config = dict(
    head_dim=64,
    vocab_size=8192,
    positions='learned',
    parallel_block=False,
    init_std_down=0.0,
    learning_rate=0.000845,
    beta2=0.99,
    lr_head=0.0061,
    schedule='wsd',
    decay_fraction=0.512,
    batch_tokens=131072,
)
MLP neurons of a small language model. Each row is named by its layer, matrix (down: output weights) and neuron, and shows model dimensions 373-436. Each number is 128 + 24 x the weight over its row's rms, rounded and kept within 0 to 255.
A block is one neuron, or neurons of one layer that tend to fire together. Before each block is what it responds to, as a language model described it from the Wikipedia text at the highest values.

Responds to: Mostly "=" signs inside wiki heading markers (=== Orcs ===); also plural noun endings after counts like two, several, five (phases, battles, graves).
L10.down1941 [114 114 133 105 165  89 158 119 111  82 149 168 102  99 115 117 146 126 131 120 135 115 119 137 123 137 114 158 180 135 115 167 149 134 113  93  65  79 169 134 144 124 119 143 169 124 116 142 124 133 191 117 128 122 159 103 122 118 177 110 109 135 103 130]

Responds to: Second word of preposition-led phrases, mostly which or whom after in, of, during (in which, many of whom), plus end of, at least, and score dashes.
L5.down124 [122 125  99 123 110 152 129 137 121 106 135 107 138 151 127 149  95 149 131  99 113 143 125 123 131 124 137 153 136 114 120 139  93 114 140 130 149 148 150 133 140 137 108  99 136 121 125  95  90 111 143 153 159 159 157 100 150 173 112 118  83  85 154 184]
L5.down206 [118 116  93 147 103 158 110  90 115  86 125 153  92 126 149 100 139 119 108 115 126 142 135 161 174 115 166 104 136 132 105 106 140 154 115 115  69 135 148 118 154 100 106 118 106 173 135 145 142 175  98 113 144 101 134 126 113 164 104 144 126 105 134 125]
L5.down261 [164 151 133 122 159 132 154 140  90 148 135 158 111  80 117  93 146  92 107 166 101 145 145 184 146 105 142 152 186 122 169 125 105 177 103 151 111 115 121 121  98 133 119 158  99 120 125  83 162 119 101 124 114 169 106 141 135 143 161 144 150 121 166 128]
L5.down279 [112  87 121 123 109 138 166 155 151  78 150 148 102 113 152  97 173 139 133  77  73 128 156 134 131 125 181 135 110 119 129 157 188 126 133 108 109 111 117 138 129 114 160 123 124  84  58 135 132 151 105 108 115  82 171 123 118 104 143 115 119 125 114 160]
L5.down423 [143 119 100 143  86 129  90 163 160 136 127 131 126 169 107 155 182 119 144 150 108 135 112 132 154 146 190 138 174 119 125 118 109 135 142 113 155 161  99 151 144  82 146 143 124 112 136 104 131 124  96 103 108 173  99 117 151 116 132 116 110 144 164 106]
L5.down425 [111 154 153 170  94 171  92 144 115 145 153 138 115 151 140 172 131 177 113  86 150 143 134 185 138  94 127 155 100 124 120  93 140 130 155 131 102 157 111  89 150 138 129 130 112 129 108 141 146 121 126  59 143 125 145 156 148 162  94 131 113  82  99 126]
L5.down566 [144 146 122 101 176 118  87 134 155  69 126 132 159 113 124 118 137  98 122 108 158 135 113 171 108 107 119 151 148 116 130  95 117 144 123 125  97 167 110  69 124 134 152  93 144 145 138 127 165 135 141 144 125 117 120 155 161 161 141  93 154 199 115 118]
L5.down567 [109 122 106 112 166 121 173 143 106 123 152 137 138 163 137  95 124 105  86  76 111 135 159 141 138 170 120  99 110  98 107 170 144 118 110 137  96 114 114  99 109 119 135  90 138 143 117 150 109 131 112 116  96 138 181 133 125 142 100 123 127  41 125 128]
L5.down712 [106 136 152 127 138  97 151  96 172 165  74 113  97 132  94 112 109 143 116 127 145  81  67 158 140 135 148 173 108 129  98 144 177 119 163  99 140 151 126 109 132 151 144 152 143 172 133 100 124 116 148  74 122 121 103 115 110 107 139 119 116 143 166 120]
L5.down943 [145 155 114 132 126 111 121 116 145 149  75 110  85 145 163 142 157 113 139 103 119 114 119  88 113 105 145 159 134 111 127 125 157 105 115 147  92 124 131 111 147 162  86 143 106 139 132 163 158 114 158 113 160  95 116 115 154 105 180 123 124 164 122 131]
L5.down1093 [183 146 148 129 120 137 152  96 158 128  88 109  91  90 112 176  98 111 115 115 173 111 145 126 155 151 100 131 137 173 129 132 111 133 152 119  77 135 132  82 117  92 125 137 129 158 161 135 102 152 146 155 152 164 133 171 126 160 126 106 111 120  99 153]
L5.down1421 [169 100  96 110 190 126 127 163 149 154 120 121 143 152 146 131 159 154  82 134 129 153 131 131 109 161 134 132 111 111 125 123 119 121 142 129 112 139 127 115 119 169 122 141 145 137 152 135  65  97 106 149 116 162 126 111 145 131 150 125 153  96 151 121]
L5.down1613 [152 145 124  78 110 102 150 156 126 124 126 132 105 152 125 129  95 162  90 130 126 132 117 109 141 139 129 130 120 100  99 133  87 123 172 162  62 130 116 133  68 117 109 108 146 150 130 104 133  91 135 129 131 100 112 138  82 156 116 115 123 162 142 122]
L5.down1674 [164 118  75 150 100  91 132 119 142 136 103 110 134  87  82  77 144 145 107  99 121 141  92 152 142 117 161 116 103 159  99 132 167 112 161 160 125 158  80 126 111  92 160 139 126 110 120 147 168 129 157 147 116 132 133 147  99 113 103 119 148 132 143 143]
L5.down1821 [147 169 106 115 147 134 137 132 116 169 102 112  94 136 121 145 145 137 116  90 107 110 100 130 111 110 135 140 180  95  98 161 130 134 159 111 131 134  83  95 127 159 121 160 103 139 147 122 131 126 137  75 130 108 158 131 141 110 141 114  96 176 114 180]
L5.down1994 [131  80 133 104 170 145 119 133 147  64 155 126  95 116 135  97 106 124 160 141 141 122 144 133 166 116 146 120 114 156 107 153 111 159 138 150 105 138 114  92  86  95 154 114 121 106 141 180 108 130 145 151 115 135 127 161 130 118 110  95 133 110 159 131]

Responds to: Prepositions and qualifiers that come just before a number, date or age range, as in "were between the ages", "for more than a decade", "dates back to 1926".
L10.down1372 [149 122 123  92 121  83 115 153 119 121 165 129 129 149 117  92  89  88  97  90 178 100 135 121 153 105 125 161 119 102 114 154 118  76 128 116  99 137 124 100  91 115  92 139  93  88  82 131 122 117 135 191  98 105 104 163 124 148 155 138 159 154 122 153]

Responds to: Closing = signs right after section-heading titles in wiki markup (==History=, === District 30 ==), plus line breaks before the second team's scorers in match lists.
L5.down138 [167 165 147 147 108 118 129 127 120  92 119 133 158 108  81 110 130 152 133 148  98 110 118  84 135 124 146 153 145 143 122 118 117 131 114 108 153  94 104  93 121 100 172 140 153 124 108 180 146 125 140 129 156 169 151 127 143 111 183 155  85 123 133 128]
L5.down200 [111 111 136  90 130 133 143 139 129  94 101 150 164 146 121  98 128 118 115 146 141 127 122 137 137 117 113 122 112 141  70  77 151 151 137 117 103 112 129 145 175 152 100 109 112 112 109 115 132 127 164 127  90 153 167 143  81 122 167 143 136 120 160 163]
L5.down212 [148 109 141 111 135 162 158 106 141 135 123 124 137 136 111 146 111 143 171 129 156 121  91 142  76 119 135 130  88 174 148 105 144 109 135 115  96  91 124 151  99 137 161 140 134 112 139 116  82 117 133 123 129 108 130 148 147 121 165 129  89 156 155 148]
L5.down396 [138 136 133 152 153 105 140 137 138 104 164 147 110 105  87 149 105 118  84 109 178  78  51 177 159 165 167 177 127 120 146 140 133 170 145  85 100 154 132 164 141 149 157 105 115 121 133 123 150 107 154 143  95 151 112 119 126 146 105 101 123 152 129 146]
L5.down612 [160 120 177 106 102 143 133 108 126  95 156 150 119 133  82 122 101 163 136 111 170 116  85 150 151 120 114 129 110 132 123 137 144 163 123 115 143  73 105 114 166 138 135  93 113 156 129 124 116 120 136 120 140 119 109  96 143 147 128 152 148 141 169 121]
L5.down795 [163 120 103 127 133 108  89 138 155 127  59 123 113 105  65 151 151 127 142 104 111 140 161 103 124 133 152  87 132 163 151 178 137 132 132 146  48 132  93  94  99 133 151 118 134 102 187 114 204  87 141  99 172 111  78  83 150 125 148  96 124 109 114 106]
L5.down1107 [142 118 101 119 137  91 110 134  98 122  88 136 123 155 167 156 150 105 130 107 135 156 130  76 187 146 133 142  93 117 102  55  70 136 141 143 102 170 123 172 128  76 155 148 186 123  92 117 126 110 156 126 160 112 159 136 110 140 113 154 128 102  78  89]
L5.down1134 [156 131 137 127 121 132 127 123 118 122  82  89  93  84 150 107 116 145 126 143  89 106 134 144 140 116 134 127 101 153 154  81 124  89 124 119 117 146  96 149 175 118 138 105 162 108 124 124 145 133 160 156 136 125 102 137 115 127 157 138 165 149 144 146]
L5.down1415 [ 88 125 130 153 146 147 148 137 116 128 160 137 118  92 121 140 132 137 117 107 103 155 151 160 144  89 119 153  78 149 117 122 144 139 129 131 131 122 109 107 162 189 124 125 147 109 141 178  98  90 108  93 103 133 128 122 115 124 155 144 152 123 127 134]
L5.down1437 [129  99 107 164 137 123 167  87 153 169  83 108 150 137 132 114 152 119 133 121 155 165  96 132 136 165 122 124 124  97 138 137 104  91 136 132  85 131 132 137 113 135 127 102  88 108  72 106 112 119 121 140 101 173 145 104 131 151 116 153 155  98 172 125]
L5.down1490 [109 132 101 158  98 125 155 109 110 122 113 163 132 178 127 146 117 127  90 140 128 128 138 125 124 165 150 212 122 172 123  93 102 143 142 126  93 143 105 132 104 127 144 143 134 106 111 127 145 125 131 143  77 125 160 149  83 129 135 152 115 110 126 175]
L5.down1568 [144 112 118 169 133 111  97 147 153 148 111 115 133 140 176 174 114 118  99 116 172 126 117 150 126 174 126 125 107  97 111 107 159 126 125 131  71  67 101 129 167 155 107 130 150 116 137 150 113 137 134  97 118 136  93  96 116 165 166 140 115 133 131 189]
L5.down1717 [110 105 167 150 113 134  87 118 108 162 144 106 184 187 130 139 103 126 134  98 101 115 116 114 138 138 108 161 101 133 135 119 146 105 108 161  93 161 116  97 101 108 116 132 140 168  92 127 124 139 156 120 151 153 151 109 137 136  81 138 116 142 135 127]
L5.down1718 [ 96 110 105 112 138 123 162 133 173 110 166 125 138  74 168 126 120 127  82 130  89 133  86 132 150 148 138 125 132 109 133 150 122 147  85  73 128 107  88 122 150 158 114 113 144  92 126 162 116 144 108 115 164 120  89 132 201 169 139 110 177 135 151 108]
L5.down1745 [108  70 102 115  81 109 108 133 172 180 107 134 133 122 192 134 143 111 130 146 110 149 121 105 101 143 184  90 166 117 144 140 132 126 118 107 154 107  89 122 149 116 131 139 149  87  76 134 128 111 109 124  84 133 150 111  99 119 108 130  95 149 101 118]
L5.down2042 [157 224 138 110 133 159  83 108 138 142 142 112 148 118 162 132 117 115 133 138 154 152  74 148 120 113 120 123 147 173 154 152 140 139 127 102 137 117 109 119  99 154 156 140 169 114 190 173 179 129 112 162  98 117 125 126 155 125 120 112 131 146 152 135]

Responds to: Words just before an upcoming number or amount, e.g. "population of", "a total of", "there were", "about"/"around", table separators before totals.
L8.down136 [116 124 154 122 112 114 131 129 127 139 135  89 117  93 125 127 123 155 148 154 106  65 123 198 168 130 152 109 135 105 172 124 144 147  90  70  65 119  90 123 102 118 168 147 155 105 148 112 146 113 143 151 124 114 139 148  82 149 108 129 129 112 105 159]
L8.down1681 [155 138 143  95 168  94 166 137 136 122 140 142 136  80 164 111 150  89  75 108 134 126 107 163 162 108 146 120 165  93 113 135 119 141 183 148 100 160 150 144 142 145 142 141 138  85 168 160 115  95 132 171 134 126 125 127 123 112 143 141 109 136 155 151]
L8.down1755 [123 155 125 122  90 141 109 137 105 158 108 117 105  95 194 134 157 174 145 122 133  99 120 133 119 112 131 128 181 181 147 127 141 175 159 102 114 130 173 136  91 142 135 170  93 125 108  99 173 159 120 139 129  78 119 125 119 115 154 118 112 162 107  95]
L8.down1840 [126 148 106 140 148 110 133 129 106 100 109 125 156 151 153  77 164 177 101 145 147 146 129 151 161 152 192 104 117 124 160 110 143 135 139 125  90  83 120 123 117 130 146  57 153 118 151 120 136 129 168 116 117 130 154 118 102 132 142 139  99 128 111 106]

Responds to: Prepositions such as of, with, from, in right after a noun or verb, introducing a complement (consists of, released with, site of), plus some sentence-final periods and list colons.
L10.down249 [129 124 116 113 152 143 137 137 133 109 131 110 134 109  65 158 108  97 142 146 122 134 146 143 138 120 115 122 108  90  98 127 171  98 169 123 172 154 139 148 111 111 120 119 160 106 129 105 141 167 115 136 131 142 144 104 116 145 124 148 142 105  82 154]

Responds to: The possessive ending after a noun, both the s piece and the apostrophe itself, mostly on proper names, as in Wilson's, Laura's, Jupiter's.
L5.down149 [158 136 105 129 160 135 179 102 121 116 113 147 102 143 145  86  56 114 115 115 175 154 144 141 136 178 148 137 170 109 129 143 138 133 113 103 110 125 128 122 143 146 143 119 158 140 147 121 149 150 130 148  90  88 107 157 145 126 126  86 141 110 163 103]
L5.down160 [102 139 106 138 117 149 162 133  97 122  97 162 120 163 117 114 127  99 105 114 168 129 198  99 143 145 107 122 111 155 132 145 157 102  63  97  92 102 144  87 130 151 137  80 156 114  98 135 131 119 138 105 104 122  79 135 147 157 157 166 146 115 145 123]
L5.down326 [126 108 165 120 184 150 143 161  85  90 172 142 141 144 135 125 167 119 122 115 154 143 116 105 174 114 138 116 125 121 110 165 113 123  95 146 108 139 140 152 156 111 116 107 145  97 121 109 130  98 125 143 124 106 138 110  82  69  78 145 164 119 172 130]
L5.down402 [157 150 105 119  80 119 129 151 125 141 135 131 136 143 133 147 143 110 141  93 147 144 106 159 141  87  94 110 163 120 139 104 117 158 162 126 128  93 130 161 119 113 126 116 169 135 121 143 140 104 116 138  78 117 117 118 146 123 131 106 134 133 146 110]
L5.down493 [103 202 111  98  97 135 148 116 125 142  42 155 118  98 108  94 122 130 173 152 125 133 163 117 136 101 127 116  92 146 137 135 146 122 148 107 201  67 103 102 176 117 144  99 150 157 150 121 126 124 146 134 106 135  94 134 127 142 164 117 133 129 151 121]
L5.down670 [148 114 129 108 117 150 114 118 119 111 100 128 107 120  95 140 142 151 122 159 146 115 157 127 145 156 127 133 103 125 109 131 126  90 138 138 179 115 113  66 159 150  87  90 120  69 108 161 134  89 126 105  94 117  96 180 105 104 151 183  77 101 103 120]
L5.down853 [115 113  98 136  57 142 113  87 140 101 141 108 122 158 139 164 115 133  81 110 161 165 136 107 154 101 131 135 170 108 134 120 112 130 121 145 122 154 140 161 143 167 162 121 160  95 132  82 180 117  96 171  61 147 156 147 123 167 118 112 117 124 120  87]
L5.down986 [139 141  74 124 123 138 159 159 120 132 100  91 114 119 126  94 136  96 141 137 143 152 170 112 165 161 142 131 145 150 146 145 115 117 113 153 132 146 104  73 121 129 160 110 139 123 135 123 109  88 159 157  95 142  99 136 157 120 114 147 130  92 114 103]
L5.down996 [114 132 105  94 131 131 158 108 136  99  82 135 106 166 134 105 116 132 107  89 131 157  91 148 149 182 132  94 120 154 114  65 143 124  96 144 105 152 147 118 140 145  97 177 140 146 140 168 159 163 152 125 105 139 178 130 103 137 112 113 133 125 111  98]
L5.down1070 [150 154 151 177  77 110 155  94 134 123  91 122 148 124  73 141 173 155 140 143 139 121 138  99 128 140 129 114 123 168 137 103 119 113 124 120 116 149 158 151 141 101 125 150 103  99  93 145 148 145  70 131  96 125 116 155 142 153 152 151 124 134 117 138]
L5.down1072 [121 107 134 110 124 109  95 119 109  79 126 114 131 181 145  61 107 148 130 119 157 147 154 139 150  96 153 133 125  99 148 123 128 162  83 174  65 135 125 105 153 123 113 107 150 183 158 127 153 126 158 108  95 111  96 127 166 149 150 138 151 140  84 126]
L5.down1323 [148 127 205 152 115 165 108 151 129 110 153 143 102 113 131 119 142 157 162  97 140 104 160 123 144  83 111 129 127 139 152 117 145 160 164 121 159  93 143 175 159 123 119 107 125  83 115 127 121  97  73 154 134 127 154 149 130 112 141  90 139 112 136 154]
L5.down1620 [104 148 164 138  78 159 141 133 156 141 127 138 126  94 114 114 140 201 121 165  51 119 123 162 126 114  99 161 103 129 121 123  99 147 144 142  96 125 125 118 131 142 167 122 147  83 108 137 154 120 130  75 115 186 131 163 159 121 148 167 103 102 158 138]
L5.down1894 [135 143 120 138 134 126 135 127 140 155 138 122 119 104 128 147 135 125 160 115 137 129 110 110 113 121 120 123 149 121 133 138 129 101 199 176 133  89 139 171 180 157 136 102 158 106 116  91 147 129 118 156 145 166 170 103 114 136 121 155  94 149 119 154]
L5.down1989 [116  92 123 113  74 119 143 120 146  80 124 144 111 136 112 159 154 121 110 141 158 160 121 123 118 122 169 127 123 122 108 146 106  78 131 113 142 113 105 112 176 125 114 130 115 110 109 151 134 153 145 104 129 105 157 116 115 141 138 162  91 145 139 135]
L5.down2034 [ 99 120 176 143 166 147  91 111 144 127 106 169 109 101 119 164 134 123 154 125 112 119 119 134  78 101 107 120 106 123 124 107 116 165 143  93 176  82 127 154 141 115 101 127 133 131 138 188 134 140  91  78 131  70 138  98 102 166 126 127 125 146  98 162]

Responds to: The = signs that close a wiki section heading, right after the title text, as in ==Results= or === Esophagus ===.
L8.down205 [128 113 102 152 168  95 125 101 112 155 150 153 160 108 111 113 116 134 146 101 157 170 111 134 141 138 117 139 124 124 157 127 135 109 155 108  81 114 130  94 142 123 130 169  87 175 111 105 139 125 140 119 105 164 135 137 114  93 139  85 127 148 191 109]
L8.down850 [ 99 127 143 107 144 106 135 161 111 129 139 162 129  90  97 116  93 149 108 129 137 116 124 133 121 105  95 181 122  84 141 133 142 165  96 115  91  51 146 159 136 115 102 145  88 114  93 120 132 117 148 182 101 125 158  86 120 140 184 109 132 136 153 143]
L8.down1131 [125 164 130  99 123 144 137 114 116 135 133 127 111 141 140 107 119  97 153 103 131 139  91 138 147 133 172 149 109 120 100 139  57 154 125 142  72 139 107 112  94 108 123 145 110 128 110 148 124  79 170 165 121 117 144 137  74 169 125 124  95  76  94 140]
L8.down1384 [124  74 147 142 101 156 157 126 134 147 157 140 148 107 178 147 114 147 118 120 162 142 104 123 182 106 112 130 119 127  96 105 171 131  85  79 105 153 125 107 115 155 170 143 127 104  92 117  98 149  90 115 113 189 103 103 119  97 100 123 129 118 117  95]

Responds to: Mostly the s after an apostrophe in possessives (Daksha's daughter, mother's body), plus mid-word pieces such as cle(rk), ca(esar), Ostrog(oth).
L10.down1165 [130 108 119 167 102 139 109  67 149  63 100 157 117 151 133 171 129 125 121 103 173 118 128 147 128 101 145  98 160  90 137 121 100 137 149 103 109 148 137 100 100  80 143 126 129 135 154 105 111 122 108 123 132 131 142 123 175 114 126 113 137 156  84 121]

Responds to: The word "of" right after a part, role or attribute noun, linking it to its whole, as in heart of, part of, mayor of.
L8.down615 [145 134 122 133 102 146 105 115 147 139 124 144 102 106 126 114 105 131  93 134 100 140 104 156 164 127 145 100 127 165 117 119 127 149 135  81 105 127 154 157 130 129 215 131 157 128 144  96 145  95 108 128 118  95 127 114 130 114 116 121 100 165 151 155]
L8.down759 [131 179 125 114 116 160 134 107 136 117 123 139 115 125 104 109 100 102  71 135 139  92 138 121 112 152 130 108  94 127 124 128 160  96 161  94 111 130 169 121 149 107 109 116 147  84  92 108 122 137 159 127 146 127 154 103 115 103 135  76  96 151 166 147]
L8.down961 [120 115 134 131 170 136 158 130  80 143 152 121 128 122 132 171 163 102  94 149 122 121 147 164 139 159 128 139 135  80 114 134 127 130 119 119 139 104 143 139 112 118 139 138 150 114 126  92 130 121 155 181 121 152  97  77 115 169 118 164 139 129 143 157]
L8.down1517 [131  89 119 117  97 125 157 121 104 139  99  79 116 164 122 114  90 138 137 143 123  88 111 106 129 148 139 100 112  99 112  98 103 139 123  81  44 122 152 132 104 136  92 124 150 151 125 124 130  70 135  98 129 134 105 150  88 130 132 154 141 144  88 133]

Responds to: The preposition of right after an abstract or event noun in "the X of" phrases, e.g. development of, death of, end of, presence of.
L5.down445 [ 99 138 131 108 123 124 143 140  80 120 150 119 130 108 119  58 126 140 130 123 123 143 137 136 118 138 137 113 134 148 128 123 115 154 138  98 111 143 142 128 131 104 118  97 150  85  90 134  95 109 138 134 153  93 121 150 117  93 151 133  77 132 121 157]
L5.down512 [148 148 123 141  96  96 136 116 166  92 129 150 185 145 119 125 125 100 141 122 112 139  93 122 159 139 106  99  95 185 117 168 157 157 109 153 159  93 100 130 135 102 127  98 173 103 127 184 165 107 128 112 141 115  84 137 130 164 107 158 109 137 136 144]
L5.down531 [136 154 133 112 161 146 125 157  96 107 153 152 125 141 116 116 113 130 120 113 128 117 108 154 179 171 148 136 123 107 149 100 124 137 165 129 188 122 106  93 139 112 111 133 151 160  95 147 132 161  91 124 142 152 117 125 125 174 128  82  94 106  94 113]
L5.down715 [116 101 122 121 110  95 116 141 168 120 113 131 161  76 137 149 104  84  83 127 107 114 127 143 116 131 104  79  92 129 123 135 164 135 109 148 127  90 114 103 116 135 121 113 144  98 136 146 144 134 159 138 147 135 173 120 111 131 125 137 126 151 151 140]
L5.down812 [123  71 152 146 129 126 117 160 132  99  99 157 108 126 114 101 121 104 123  94 143 113 120 147 124  91 115 107  76 116  65 113 155 136 129 126  97 132 111 137 124 124 102 135 111 133 117 132 105 179 134 142 113 120  94 116  66 109 112 128 117 122 144 139]
L5.down920 [120 171 114 139  87 123 133 143 191 147 164 125 146 132 125 138  87 143 102 138 121 104 125 123 143 139  59  59 108 164 124  98 162 118 128 148 155 150  82 151 155 120  99 102 112 111 114 154 123  89 129 138 121 103 120  83 102  97 121 124 125 136 125 117]
L5.down1013 [113 120 134 149 128 142 107 114 107  81 139  98 150 124 167 129 152 142 170 123 122 134 172 156 131 154 108 116 107 100 109 108 147 143  99 160 112 173 167 139 109 133 126 156 169 116  96 154 143 137 111 179 117  75 127 147  72 122 140 116 160 123 204 105]
L5.down1086 [ 94 157 140 187 147 142 118 156 143 149 123 137 115 128 152 155 150  99  85 133  97 104 135 141 107 117  87  94 114  93 126 131 137 152  78 147 109 154 158 192 116 111 108 156 101 155 157  85 164 130 122 107 120 141 127 102 176 160 146 130 169  96 151  86]
L5.down1102 [127 114 141 113 134 143 126 150 143 159 136 157 157 184 134 128 151 129 113 132 131 122 136 129 117 123  93  80 115 157  86 144 144 130 111 121 199 112 107 117 106 160 131 112 134 163 122 106 113 155 124 129 153 116 120 115  92 100 141 147  88 113 161 140]
L5.down1314 [155 128  92 120 118  94 130 130 130 175 138 123 112 103 153 144  94 126 133 131  75 124 163 125 117 163 156 106 158 170 154 130 151 162 142 165 159 116 108 148 126 103 118 128 129 137  90  89 117 123 120 156  97  82 141 136 119  78 133 156  85 141 119 133]
L5.down1408 [111 180 141 120  96 122 118 119 132 132  98 123 121 135 131 139 131 124 179 142 112 110 141 137 129  75 128 116 125 170 116 118 157 118  93  94 102 120 114 129  93 138 122 159 127 161 114 156 117 150 162  99 139 100  88 107 116 121 158 152 150 132 136 119]
L5.down1457 [116 149 127 122 133 136 144  95 105 147 127 117 114 119 104 102  81 123 104 116 113 157 106 164 123  83 106 145 100 195 152 120 110 116 129 146 112 125 122 123 147 171  94 133 106  82 132 155 125 117  87 135  88 139 142 145 147  99 127 149 135 155 108 130]
L5.down1578 [106 142 133 167 118 156 114 113  98 102 129 162 177 147 147 141 139 136 121  70 126 155 160 155 113 151 110 105 133 126 135 101 153 118 172 121 102 149 120 164  98 134 120  97 123 136 122  85 129 118 111 181  98 165 144 139 128 122 112 137 144 164 105 101]
L5.down1643 [125 110 152 130 127 158 127 135 101 143 206 142 177 138 121  85 129 151 143 124  99 112 114 160 129 144 103  99 125 141 131 114 177 145 105 151 102 156  93 156 142 144 156  94 115  93 122  94 128 124 137 141  93 169 179 126 156  76 100 118 152 126 160 112]
L5.down1784 [126 133 145 159  79  95 158 122 101  87 106 132 185  99 114 127 133 100 178  81 139 149 126 148 153 158 134  91 128 178 103 126 108 175 162 155 154 176 131 130 150 106 162 149 174 105  70 113 127 100 143 133 132 116 119 117 112 120  96 132 112 136 165 140]
L5.down1829 [127 162 113 102  84 129 169 177 145 134 150 112 129 138 149 108 122 112 106 120 132 169 154 138 154 172  88 107 101 135 115 115 117 110 116 148 140 134 106 105 127 144 126 117 138  97  95 106  95  73 106 168 133  88 128 138 102 130 153 121 131  87 176 108]

Responds to: Apostrophe right after a noun or name in possessive 's, such as Google's, world's, Maine's, with weaker hits on mid-word pieces.
L8.down656 [148 140 181 135 189 144 176 119 122 148 124 133 131  83 185 143 139 119 126 118 117  84 133 131 136 139 126 129 161 108 107 109 127 120 121 152 108  86 113 139 112 123 150 130 139 126 186 150 105 125 144 131 105 139 130 151  57 129 153 112 143 145  90 142]
L8.down787 [144 117 126 125 126  98 111 162 115 131 144 136 127 115  98 147 140 126 155 107 135 123 123 116 113 102  77 133  92 167 120 160  70  98 124 180  89  82 145 120 121 136  97 142 192 118 153 148  94 169  96 148 101 107 131  70 145 100 171 101  94 123 142 145]
L8.down1154 [114 125 139 130 133 163  92 111 132 107 104 143 147 118 162 101 168  87 129 138 166 116 133 122 109 112  94 126 100 119 115 146 136 139  99 131  96 159 144 132 144 124 133 140 109  88  93  73 110 120  83 140 118 129 123  93 118 146 115 115 152 151 128 122]
L8.down1655 [122 106 127 163 142 154 119  89 160 126 142  94 114 104 103 165 132 132 137  82 112 109  95 139 131 134  70  98 139 128 188 139 133 101 141 106 124 139 186 108  94 106 104 123 175  94 147 109 138  84 136 142  97 110 128 161 138  82 141 108 125  80 112 171]